python train.py --n_head=5 --init_std_up=0.0477 --lr=0.0115 --lr_mult_down=3.0 --decay_fraction=0.729 --decay_shape="sqrt" --seq_len=1024 --steps=1692
MLP neurons of a small language model. Each row is named by its layer, matrix (up: input weights; down: output weights) and neuron, and shows model dimensions 32-159. Each number is 500 + 25 x the weight over its row's rms, rounded and kept within 0 to 999. Numbers have three digits each.
Before each neuron's rows, "fires in" lists the words (lower case) most often at its 100 highest values on Wikipedia text that the model never trained on; "fires on" lists the tokens most often at its 100 highest values on Wikipedia text that the model never trained on.

fires in: "on"
fires on: " on", " On", "On", " P"
L19.up334:496491510506524499487494467521484497503503478502523509524503496475485459499513517497535554464475532457452528511500503556514524516495473506474517496482535483510504475493506447509433503516532489505508491483516444486509494464482496492512498505497504513482519513517506435527498514528496590536558469494553472502556510446499488504465487493545496531480483486460513537511498510540469463449505
L19.down334:481494467505517514494495509512484540534483502505511423534517520505502499499482502475513433496509499499502481472545526460502464507514525468548535511507508472565499414464494517505516518510521500455474544543498556512497480481502535471502498531508513506492544479522531475509507459508480475514466465519479520519491538489493500520448523524487551521517553511480532479472473477494466489505456

fires in: "on"
fires on: " on", " On", "On"
L12.up893:501446482524468521492485515503474508509552486467521515538509468485545466483511521502511541453420519470518520538439465481504503478521485470489510517522506460481520485485476472533508518514483480495515502520549480502490551498466528506505518505533517520481494465478497502526539526466571503500504499549484499517535445554488524491493524499485493510505538546514506511458505488478516501524493
L12.down893:498469506504488506517460511494510551533493506465490456497549523478514497474483481495498525480445495439508518532463511497481497504496502500532465534480512546492502468452485532530481498512547490502569475493491492503476539509521498505484478513524536520497520461517550490526494536524543521540513513504477541522499515483469534461476588519560507476528502500483509465502477509452524518470504

fires in: "in", "to", "at"
fires on: " in", " to", " at", "es"
L12.up140:507515491561510563514478500471507465497521514524492512482464473510483476501486483536401481507503512502480498474479480503548509503464494497484538525486522473508508473474527509569525532496494519556521497481523488477510471460501472495537497518468484520536485497472530461461444489457511517466496477470481510483522515470508502472523547482499514499479500541509505475529461492496513482497530
L12.down140:452451499520490512495470498536538494522449483510520501521523511491439511469501543478441491533514487505489514492497481509473464520511515529522515488453553501571543477516476514496486547528506516477551500526501522503504486495466479506514515479493499525498454462504477510489566493536482535534510499433476490501494483486504493562531547520495471487490520541507502492446552496508510498483491

fires in: "to", "on", "of"
fires on: " to", " on", " of", " young"
L13.up16:494474531502537466530462509469507515521490482471523527497488508484518517465477510498524501506533490478508487525490485497459491481477479501534485547483530535507485501500479451503521477498499467472499510513470455482487533448505531517506569518535514487465534475543507492469502467528547483483505482535515510483507483496510487531510479450491501476453501531547443563511513496508514486487539
L13.down16:503506492481405490477487469515507494502473510496504507513469495502533476485539524496447522506473534511475514484509514478485482504527502486495553474524523468535492521450499533529490518484494482493501450503522482537497474486487511476510474513522491498491484484511493482478496534467521507501521504539470498517519526494508496485480504507504531492550517468454547466460492522493483552487486

fires in: "with", "as", "of", "by", "to", "from"
fires on: " with", " as", " of", " by", " to", " from"
L12.up843:520528568541504506518470528497508510519501482479510465485502480468475503486517515500521499501488539485494499524509473514481446514459450483583519530506505431541516491491489474512490507500484496514449516495495479523504496511469487500489532460508481525472523474509486514504499486504550496465476508519542479536499498489537516516468495556527530467474487485506505510505455500495494501508504
L12.down843:487501511484463504503515496494495524503493410499513528470535512512549510508501442522483501463512502501512504462472518519520529490506482449483523498500507500471519496466555507502512501516528484526474481479478457518467505533484475557486476507529488496533471508478509455490478551477518505499464461495471483475502502512483512521484497478484504516569474493495438522521545501516551521525487

fires in: "of", "that", "at"
fires on: " of", "ed", " that", " at"
L12.up293:520503499490522482471442493523505482545474464516535508520498455509525507516510475483506513481504487504536550526469520538496494481476494456477499513457518511504493523482521507492496492489466514531482509513500528503523486503478466501483529503503509544481508508502488498486489465478526496482525483515486512531516500503502490530522492483490454489486507517489435483422482526523522513515513
L12.down293:508523501459518505489476543499500526434496507520480503539482501517532519465530437521528531488479487536474502491469516437491494511539508458502538540498491504488519447531507470483510477523496460488499513513517472488434481494568516476510488500475502489499504494511537520491489499503487481528538503494492484489530473502507510482532517488463496497512493494492490514558505519520525496473497

fires in: "as", "at", "by", "in", "over", "of"
fires on: " as", " at", " by", " in", " over", " of"
L12.up1263:439513542467428491472479508496510519507562559503504506478536493484474540495502519535491538484524482506498518523512452515481501448460521515502524518528508509548529519502477522517492510476448510485485493483505461530457516450483509458488509494463489455528483502517461498496463501516513520493541489475554477508497536534495490529515470476447516490443515457501546494528448516516530502525527
L12.down1263:517500531500503513497522501517555529464471463485497554496463502502490467539500485510535500467492552470508492492486533541502540542503491485548517517455526471591495514492530466498430500512497494509504518522495484532516488512519494502488510502503474444506527514511494505520476478482465500563477487497530486473508524482503490509513517481471494517506496475517479491485567529472492542510482

fires in: "from", "to", "of", "in", "at", "around"
fires on: " from", " to", " of", " in", " at"
L13.up644:539490498487497487504524476462520468479498503518534510538512478540452539537461501508424482497513473478510530494484523477510480476488534506475526514472501490517486515528485547486484493483490537469519480478526457495512512525434482473503481559472518499464476482479472549451476484496473497492525477544482493474480539510469497517508499514501479528511510576427546498545510497513535502504503
L13.down644:464505448463521470519499500531511473491488501505483516497506530509479511497521487470448486513502475521468502488478505504468497518493509524536499539522565532588465517469463483526477483511486518479516475500533535505512469471470469535478513485484456498467551469507505472514546514502485497525505496521497469532453507496507507509519530479488463475476512471538511508470499522503538493493482

fires in: "s", "his", "the", "their", "her"
fires on: "'s", " his", " the", " their", " her"
L18.up18:516524518443464563489512501519521539490452496534465482465504466492449489523490511533535480524472489516494495502523485535501468514471474489510501474495529508446489497548499512503496525466515495520464481459523513497552485526535471502531498515487504469476485472481487489488482499558501535460478500529497470457468530475483454481472516443526511484519504522498480478503496475481523475481495
L18.down18:506494480533504502520475481532485487466520521485512476480489499495469455503569498521531524509494501479527519521529536512508506524468498479504537487480510498521488509501512464488474509472498483488511489487494488533500492468499479481509482453490506519538581524470532495503516447511542488505495481499488477479513570520526487518539497496478495524548525546486461485482488506524489495481523

fires in: "of", "by", "with", "and", "to", "joined"
fires on: " of", " by", " and", " with", " to", " joined"
L13.up589:546485511555540530482521563511472487458514484520511505487489470488493468550526533436514515496492475521497453506482514527491475506514487508506498516472509523508510528528458492508537491553486478536485538543520486479507503484495534461510522478494503462482498531503518433477466503509522523490453500526520480508491441567488503499509521520508530514472477496524491478505530539497519546546540
L13.down589:484517528512496452484481476531531444519527484506510492484514507512513534441496521519550515463508492522477504533502484523477476489522484489508523522494570497573471500518512581525450512510517501508494516493486522489493524493496487450517486490481513465538515490472497525471469550477467508452476544492536479508479523481492491535523508509488567499521507537480484520479463494522479516480495

fires in: "south", "east", "north", "at"
fires on: " South", " East", " North", " over", "es"
L4.up622:517516499539475499507503513514541527492469504530522465533493460488422501502487497491487467512531509486497510485511494513549454492468500475509484491489505490489430528468480516519510502482489508501485502496499454509485483486498491501541539550534455478491465506501486483510500479530486454471454470509506464511496487473479514520522521556517478495509488534501520500544492488508466468484514
L4.down622:521470510477491516509475509480529505480499505491561541479502508515485499510433528481496512500517502462494522490461526466496460536492518503543518526496506490549509480503465473491480499518472535545503532495526506489521497515482472496492479484475467488521479508473512532460503492478473478545467509485458494504494535490472535541490498507493534496453462479534463488506438471476504475432484

fires in: "to", "an", "may", "of", "as", "its"
fires on: " to", " an", " may", " of", " as"
L18.up399:517489539507505512457539500526500454493484510563519514434486477520479516498540516510520493544530510464450499508495494498472466482505503501522531535526533494535577509498523491473530525480497487451557470472517475501485483500482502491472540475476504480462495498473473501507499503468493526498537515504523509460521511464483484510512510476477503505462492502469497533512508494488500480548493
L18.down399:514508511542500487520503537503501457498442544535514538492509522486501468456513534480475510476517534489504539474468487525485523537544520501481516554489567486517492482444511478533493481482493501507477471490514457472467512437460522504486552557533510521489486486518478494478492488463513458526531556539489507525507523493506510510480510489531520496492500498527508519484502517507475478495495

fires in: "to", "said", "it", "that", "would", "led"
fires on: " to", " said", " it", "ed", " that"
L13.up1219:532528474519460533532548534496468472507527443583477479518529473499467534508511520481471484505534478496475480516476469482518493463480528531502496489486496485475502515517473538517516490446470513478470473511508493498569481501503488512478477516498532460484470490507497499456535525479468500516507502499540517507481469524509520511483480449501486477483509499499467524473472453478539492478484
L13.down1219:496454502511519467479489485493501529485504477492492539541517545512486527490517451511559484460526506501491504487492462535477519438499520521488485507471509498484512452496500519520495502483515490500504500516527472491467521472505511492515526521524513518526517516512495525527489492484515472505521549450490496510521500467464514530502472544473491492489508487502470490514493515456496468537468

fires in: "of", "de", "from", "to", "on"
fires on: " of", " de", " from", " le", " to", " on"
L12.up815:509539530528455502506488497492492466490504512494486520503460504540505476504483493512482497501482503490496559500524485509497484481463504497478512460475519500505463470489531490546519482496487516486476521525528468512524519532466470510498519505513533520510476533496563501494504531481547493526512469466502500487483524483494513550493523526501487468477546538474504505467469516509506452515522
L12.down815:477479478477521538490461507458508492549484461495418482516535488475485486484529501526510502454508489498511483518462516479504492543502504495509559525512518464499479497483479503453487484531459475495508504515491478496491526488484520564477502507511494522496511517449499438501471482487510519533547530466481540500533483488485478482517490459500518519499507531490532499514483532514550550501435

fires in: "s", "her", "his", "bad", "dead", "a"
fires on: "ed", "'s", " her", " his", "ad", " a"
L18.up1145:466533480480508494512490456543473521493538501499462495491513502527465514506469523483512497517491558497503532480510512504511498496516532491513441508461491455505535545530520508541460515441525473467500523477489499482543471460514517452526528491510566485482536478486515474523498512558495476454528489512516471490471475507492563522482489510500482480551531516477480495530539488533536527535549
L18.down1145:472465457542499516459478448485506498463478517483510526517508511499506489525497457506491491515512480497481446502520488482521499494494492502494474560510522469511487516530531458500513522511540533529519519475483492495518482539532520519497495477515515496489555506491555475494506504514513415485487491494515531523466483490479522544475491519495480514471522539520490492545501471511461468513521

fires in: "his", "their", "s", "two"
fires on: " his", " their", "'s", " two", " s", " se"
L12.up391:488482503490503481482537489500509517449548552441518513478457517519521470540513501481504522489489471520492518536482493489520493472512471461526516512492519459531489525524521453504474483505468499484493533468510497500514521456494489523515523508470508516532528503477478495490473530483511471501468503473493478500504471483468561550505543490501499502505491459497542473505499489510497545540516
L12.down391:483514466552529490506533460503484529475458536499471491509461489480505510468491471497487489471510513504511520502555529537497502487502504527515515503521516495503492496561502506476508487538497492482478479506442517485487441511546482460471511532502480511450499424463524467521477473474475507513480485544485501515545470475500474508511452467540487537497511528512539452506481477523534511451480

fires in: "that", "of", "either", "by", "which", "who"
fires on: " that", " of", " either", " by", " which", " who"
L12.up129:500570521539452492466497520484512503522501486497475524499485490516548429496512492525517420528507513467494534504491505537490477474496491496524506496474498508533459476509479557510463497479495485475466476470515498514514462509467514491530512500500500492517523509508511495524486497514557521499495530501498476478523533552473478533500473470487507491459484450521470471481511473507496511514485
L12.down129:459540500468491495527513561529513513478504488486518499459536486479472521473518488509501524481492514502521494439485511487494472505490537464504543549556514531521520479513526445509501522499537519533491485467465518461500466466493476494469477478478488516470468533505503501466494477515503468534513485480481486493523509475448550462510515444504490486476480490480467523500551527501529501505490

fires in: "of", "with", "to", "under", "like"
fires on: " of", " with", " to"
L11.up573:514480546510489511503494529521506518499482529488514517494503454529496522456486525479508519501500503526499495524485470515446510527505503454493490448505542465479483497477492475504508505512478472525473466505465501468497485520504476517499492450476497478507481546472488511492498501515468472499503493501527511512483487534460504559515495482530527505526488489464547516473488562501515569508536
L11.down573:483513518522535480484519455519513508494488459498509479535528490490471516450525478476531455443496506539499519499503480486462509486483504510485493519521428488471475532510531526482512522479476507450432547488517449490530493494477491527510492495484518489479521523496518526529503539495492511485516509482498509503507492480534509532501497512533509507532480523475503500510482477484528503483480

fires in: "in"
fires on: " in"
L12.up313:498504493546519506505537512517495506461487480510468487505531498489458483494494535512449485508486481475552541485459467443479485517493486489498501521482505525553517512506495509549502585509518537505489511496497500504494507501455469504497473504459452502516525485491513508512484465498479509480489479483504483532562472511540485506501532495465530503481499526511535483520512452480492500486476
L12.down313:506482475493494478465483515510520507496440481506486484485470507522521477536530504489462485501490511487512489465482519497475500540490487520458488525538518531528550501507489553506489489510485491534523464474465540461502492512479475511514544480494508526478526485485552531491505479485455519502489496533469501516487523452503460502524509547503502504472506484489487519497474497523475502523501